Weights of a small GPT-style language model, trained from scratch on English Wikipedia: 137M parameters.
MLP neurons of a small language model. Each row is named by its layer, matrix (up: input weights; down: output weights) and neuron, and shows model dimensions 240-303. Each number is 128 + 32 x the weight over its row's rms, rounded and kept within 0 to 255.
After each neuron's rows, "fires on" lists the tokens most often at its 100 highest values on Wikipedia text that the model never trained on; "fires before" lists the tokens most often just after its 100 highest values on Wikipedia text that the model never trained on. A number after a token or word is its count.

L2.up1363 [108  80 170 151 151 124 143  79 113 134 151 101 174  73  84 100 161 103 166 159 116  40 170 170 123 124 100  98  67 182 103 190  76  97 141 118 103 142 142 109  96 142 119 148 117 101 146 132  93  33 124 132  44 161 108 153 119 135 201 104 133 146 188 114]
L2.down1363 [125 138 157  97 131 122 212 122 112 147 163  63  96 173 122 107 133 184  71 138 113  45  87 107 164  77 149  61 129 105 141 101 133 124 104 138  91 130 146 154  35 127  97 161 115  77 141 131 152 184 110 106 118 129  69 167  83 110 107 133 122 103 113  39]
fires on: "–" 70, "Final " 5
fires before: "1" 16, "1 " 14, "0" 13, "2 " 12, "|" 6, "2" 6

L2.up4072 [ 78 159 181 166 131 109 156 139  89 139 104  55 149 131 144 148 130 188 142 115 127 144 158 107  95 138 100 115 151 151 134 111 123  87  65 126  92 175  81 116 146 146  99 157 107 137 128 134 136 136  87 141 173 152  78 109 157 152 126 126  79 126 156 195]
L2.down4072 [109 165 120 117  98 158  74 142 124  87 152  99  97 176 173 193 153 153  99 198  76 195 150  98 136 116  81 149 149 121 161 118 144 104 112 175 101  90 119  71 113 116  88  94 126 137 124 150 140 125 136  96 115 131 102  92  84 164 152 114 143 226 121 147]
fires on: "'" 62, "\n" 8, ": " 4, "de " 4, "-" 4
fires before: "s " 59, "| " 4

L2.up1299 [ 87 164 140  55 128 113 135 124 108 114  93 134 161 115  92 139 138 119  93 153 145 102 107 145 121 138 154 165 180 101  88 171 133 135 111 125 132 125 145 122 128  94 154 166  77  99  83 134 185 161 149 105 120 150  55 172 138  99 172 121 103 187 180 118]
L2.down1299 [ 96 158 192 153 146 127  91  74  54 135 132 165 145 123 132 109 166 174  72 133  45 155 154 128 197 107 173 140 143 121 108 112 140  96  91 107 120 162  98  94 101  87  88 129  53 139 132 157 116 129 107 128 119 115 132 129 108 192 166 127 136 124 141 154]
fires on: "| " 47, "\n" 44, "\n\n" 4
fires before: "- " 31, " " 18, "•" 4

L2.up3809 [ 83 178 127 170 131 125 106 157 156 162 145 116 107 104 162 184 113 146 137 123  78 170  87 235 135 163 139  92 161 160 159  91  94 122 200 147 109 123 126 153  86 111 119 143  83 172 121 160 195 128  81  81 127 163  49 108 111 109 124 117  72 174 206 182]
L2.down3809 [211 155 200 114 189  75 143  74 142 120 163 136 104  83  92 127 134 130  80 136 181 169 130  84 157  41 149 128  97 130 180 112 134 158 105 110 114 176 144  72 143 111 104 118 116  69 134  69 105  98  91 124  95 144 126 137  95 101 157 136 125 195 117  42]
fires on: "\n" 38, "″" 20, "′" 9, "°" 6, "22" 5, ": " 5
fires before: "- " 39, "N " 13, "°" 8, "W" 8, "″" 5

L2.up2783 [ 96 221 150 196 112 120 132 110 164 141  83 147 235 119 110 112 116 135 129 152 118  97  85 146  97 139  91 154 160  76 109 117 176 130 139 182 129 198 172 134 167 145 185 147 147 181 124  87  96 121 102 129  87 117 145  97 111 113 139 124 120 135 116 111]
L2.down2783 [129 144  91 149 149 112 221 155 162  99 126 128 159 140 129 112 154 183 170 115 130 171 159 107 139 152 168 146 171 157  88 142 107 137  68 119 148 122 206 110  49  99  79 115 177 155 132 105  70 135  37 122 147  95 143  82 109 149 174 101 121 110 139 157]
fires on: "8" 19, "6" 16, ") " 9, "9" 8, "–" 7, "3" 6
fires before: ") " 28, "–" 14, "). " 8, ")" 8, "as " 6, "), " 4

L2.up406 [100 115 161 175 168 148 115  85 119  74 125 115 128 129 147 111 140 166 171 132 138 100 132 114 165 149  89 155 138 145 152 177 166 123  56 105 105 159  85 158 154 187 142 121 132 127 113 101 139 114 135 154 153 131 116 122 126 102 144 127 103 123 170 126]
L2.down406 [ 78  69  65 106 143  71 135 131 110 140 119 152 105  94 123 123 113 108 167 150 114 135 131 139 137 124 135 157 158 137 198 114 103 101 131 133 116 108 161 145 116 101 106 103 121  85 133 130 131 141 102 148 115 119 105 171 115 142 152 186 117 169 139  75]
fires on: "; " 56, "| " 33, ": " 6
fires before: "0" 18, "1" 18, "2" 15, "201" 4

L2.up2624 [ 80 130 144 116 127 155 113 122 121 141 122 113 106 179  91 103 151 152 100 111 136 118  78 124 120 161 145 154 125 107 174 139 118 180 132 184 123 160 180 116 122 153 118 167  82 116  63 125 158 136 114 187 124 131 128 130 103 105 125 131 170 136 164 176]
L2.down2624 [148 202 123 138 116 104 142 138  72 107 101 125 120 146 160  88 139  90 109 133 171 159  67 146 176 115  85 173 118 147 133 134 142 118 130 126 144 133 109 166 139 141 152  92 164 108 133 102 113 126 125 106 150 158 102 151 106 111 178  54 134 102 152 124]
fires on: "\n\n" 80, ". " 16, "\n" 4
fires before: "== " 13, "==" 12, "The " 10, "In " 8, "===" 7, "- " 4

L2.up822 [156  78 142 174 102  86 126 125 173 156 123 133 155  96 105 126 127 101 124 123 123  67  98  88 128 151 117 190 125 115 116 139 111  94 146 156 131 111 156 125 128 176 143 109 149 173  96 159 164 101 109 106 124 154 155  45  84 116 183 141  74 122 110 175]
L2.down822 [156 135 164 155 111 114 108  93  86 103 182 123 104  99  55 179 102  89 104 121  88  59 156  67 118  31 122 112 120 114 156 104 111  94 123 122  62 115 215 187  89  65  93 179 127  80 119 135  83 131 131 147  67  71 153 165 149 199 168 103 103 101 128  91]
fires on: "es" 35, "en" 9, "s" 5, "ch" 4, "-" 4
fires before: ", " 21, ". " 15, "." 10, "\n" 6, "c" 4

L2.up2779 [138 106 109 137 116 108 159 110 103  96 145 107 135 124 151 106 207  80 140 133 139  65  91 106 111 115 188 181 161 179 118 109 136 129 130 117 135 173 102 143 156 144 113 122 140 152 137  77  82 137 155 121  86 155 136 156 134 124 106 131 126 125 153 111]
L2.down2779 [108 132 131 145 125 124 165  95 121 102 131 116 150 153 153 118 161 130 127 186 139 170 144  97 135 127 185 116 110 140 128 117  70 107  81 137 144 121  54 127  79 122 141 112 117 130  95 120 125 108 109  87 155  54 140  84 101 162  58 144 165 106 112 148]
fires on: ") " 62, "(" 34, "(−" 4
fires before: "| " 56, "|" 6

L2.up3030 [ 75 179 218  79  80  60 130 127 182 151 131  90 137 154 137 136 143 160 162  96 183 149 129 148 123 133 152 120 169  73 133 128 175 111 147 119  85  95 172 147 166 200 162 124 112 148 145 135  66 120  75 164 178 100 113 153  97 128  93  81  90 135 169 122]
L2.down3030 [111  81 110  91  98  91 223 156  55  55 136 165 147 142 112 136 156 112  84 154 138 136 101 151  87 155  63  95 137  98 180 119 134 126 156 127 157 150 110  89 170  75  96 110  82 206 171 113 114  68  60 134 118 105 131  80  84 145 100 135 128 122 169  80]
fires on: "==" 44, "career" 10, "score " 5, "record" 4, "\n" 4
fires before: "\n" 33, "\n\n" 17, "==" 11, "|" 6, ": " 4

L2.up955 [148 163 157 195 112  67 147 134 170 108 136 151 167  83 151 175 111 152 102 152  74 121 154 162 151 158  67  89 151 155  98 139 149 107  86 153 129 107 153  93 140 139 209 126 169  93  90 134  98 167 110 180 150 211 100 120 136 100 151 133 109 117 145 199]
L2.down955 [ 77 100 101  72  93 142  85 157  98 143  81 141 106 117 152  94 128 144 151  80  89 169  99  93 120 128 113 132 129 146 155 141 167 108 138  95 199  83 152 135  86 156 104  81 151 114 176  88 151 158 162 105 141 117 133 159 118 154 151 113 199 100 105 127]
fires on: "'" 70, "' " 8, "\n  " 7, "\n" 7
fires before: "s " 68

L2.up4536 [ 67 162 159 140 166 184 136 151 160 117  98 132 152 131 176  92 154 150 118 167 146 127 142 171  81 169  67 136 148 157  85 142 146 107 123 186 124  99 133 150 131 143 180 168 146 122 114 146 128 142 148  96 162 149  92 143 131 112 139 186 118 160 142 140]
L2.down4536 [161  84 139  93 104  82  85 115  98 155 127 109 135  91  84 133 101 143 152  96 129 109 140  84  99  95 138 102 135 138 123 103 136 151 134 128 155 163 135 136 155  59  40  98  91 155 139 115 164  99 131 125  97 160 171  78 102 174  83 127 137 107  79 127]
fires on: "5" 14, "6" 12, "3" 10, "9" 9, "8" 9, "7" 6
fires before: ", " 24, ". " 13, "\n" 10, ") " 7, ")" 5

L2.up1916 [128 141 200 135 148 106 130  97 153  94 164 112 130 143 125 148 196  62 114 161  82 103 139 147 120 106 109 133 162 133 172 142 123  81 177 128 102 112 178 150 128 148 146  91  91 131  88 121 108 116  93 101 125 128 116  53  86 136  47 134 122 129 121 108]
L2.down1916 [ 72 115 164 100 182 141 177 115 111 155 106  73 128 175 147 164 128  94 114 150  95 124 110 188 133 167 153 113  91 134 119 155 230  67 154 112 136 131  95  84 152 154 153 127 130 145 175 112 137 102 104 118 147 146 123 117  87 168 134 160 148 176 129 112]
fires on: "==" 27, "of " 10, "% " 9, "votes " 8, "age " 5
fires before: "| " 20, "\n" 14, "\n\n" 8, "|" 5, "18 " 4

L2.up5411 [ 81 142 135 104 177 104 142 143 154 131 116 162 186  89 106  99 122 111  86 160 117 103  80 109 155 184 145 152 179 133 142 133 154  73 130 138 111 143 151 208 145 115 147 202 111 126 126 111 121 192 134 114 113 149 115 105 127 122  97 121 185 164 152 157]
L2.down5411 [ 84 154 117 117 110 139 160  55 116 154 222 162  89 110 123 137  78 164 119 109 106 108 153 134  83 139 123 162 144 124  58 135  63 108 127 156 161 177 124 157 144  83 115 131 110 178 127 144 177  33  87 153 121 120  98 121 119 127  75 135 105 125 112 156]
fires on: "\n" 68, "and " 10
fires before: "| " 37, "- " 18

L2.up2516 [ 76 128 180 105 144 101 180  87 172 116  93 155 174  70 112  82 136 107 122 254 112 140 130 140 113 157  59 148 168 176 154 102 132  73 129  94 128 185 132 148  97  98 141 169 188 105 116 134  93 135 137 141 106 180 108 110  79 155 155 171  69 132 111 116]
L2.down2516 [126 143 115  88  83 151  57 122 117 115  98 137 182  76 158 109 110 180 144 151  91 144 166 150 115 124  86 145 136 146 100 126 173 100 145 139 146 168  64 168 147 114 133 152 180 106 157 217  80 118 160 124 158 143 112 173 153 146 190 160 132 105 153  66]
fires on: "===" 28, "==" 13, "====" 6, "ong" 5, "at" 4, "am" 4
fires before: "\n" 27, "\n\n" 23, ", " 7, "ar " 5

L2.up2156 [124 168 152 146 137 136 186 151 112 140 123 122 145 113 131 131 139 105 200 129  97  48  88 132 114 143 151 152 152 162 164 108  90 125 150 145  99 199 122 162 127 166 123 131 165 146 133  67  88  98 124 109 107 113 131 203  70  97  90 119 165  78 113  68]
L2.down2156 [128 128 150 137 126 100  91  91 161 103 170 108 147  95 168 135 126 140 123 129 187 161  87 148 159 116 148  97 124 115 142 120 142  58 132 115 186 166 106  94  89  85 168 115 108 131  79 131 130 121  79  81 122  46 125 120 123 151 167 122 105 100  86 150]
fires on: ") " 49, "(" 43
fires before: "| " 45, "°" 4, "|" 4

L2.up3442 [163 129 126 197 140 126 171 154 138  95  99 149 144 110 126 120 126 147 151 177 198 159 116  94 109 144 114 144 142 157 145 175 106  71  77  53 105 139 117 136 103 139 127 142 123 173 125 157 124 102 125 113  83 119 146 155 134  87 156 131 103 156 184 155]
L2.down3442 [105 131  82 129 150 175 124 165 176 133  89 102 110 120 176 151 141 142 141 174 118 119 169 124 134 145 157 156 118 144 175 117 183 119  93 160 123  43 159 137  56 128 118  90 144 119 150 117  71  94 132 173 120 217 181 128 152 102 147 135 129 175 137  96]
fires on: "'" 77, ": " 12, "’" 8
fires before: "s " 62, "t " 7

L2.up2647 [110 172  93  90 134  72 168  98  64 189 148 120 102 131 117 105 174 119 137 202 171 110  84  71 133 149 123 162 188 150  68 137  72  79 117 134  70 124 139 130 114 137 169 127 124 166  98 120  99 148 105 200 159 151 105  89  57 165 121 106 111 117 153  84]
L2.down2647 [131  78 105  91 156 144 100 167 166 120 103 154 165 158 137  67 167 128 175 144 149 146 119 114 133 159 168 154 116 161  67 104 151 151  97 230 108  99 119 135  76 164  72 143 139 172 134  92 127 119 136 157 179 125 141 118 103 168 146 160 160  86 135  65]
fires on: "===" 47, "==" 42, "on" 4, "====" 4
fires before: "\n" 61, "\n\n" 31

L2.up1937 [ 45 155 168 177 124 128 134 106 129 118 136 102 185  96 117  97 164 110 132 118 178  95 106 102 158 127 154 146 149 151 122 110 111  84 147 112 172 121 189 175  88 154 103 160 150 147 149 157  97  88 121 137 108 150 152 110 108 100 109 132 145 163 125 104]
L2.down1937 [140 151 140  88 137 171  94 194 124 159 142  36 119 123 125 117 129 145 161 158 112 121 172 134  86 129  98 122 123 177 130 105  97 135 116  98 102 110 106 231  97 131 168 112 148 179  70 108 171 187  86 166 130 172  81 180 128 165 131 130 127 119 143 136]
fires on: "e" 12, "y" 10, "es" 9, "ment" 7, "is" 6, "o" 6
fires before: ", " 32, ". " 18, "." 8, "==" 6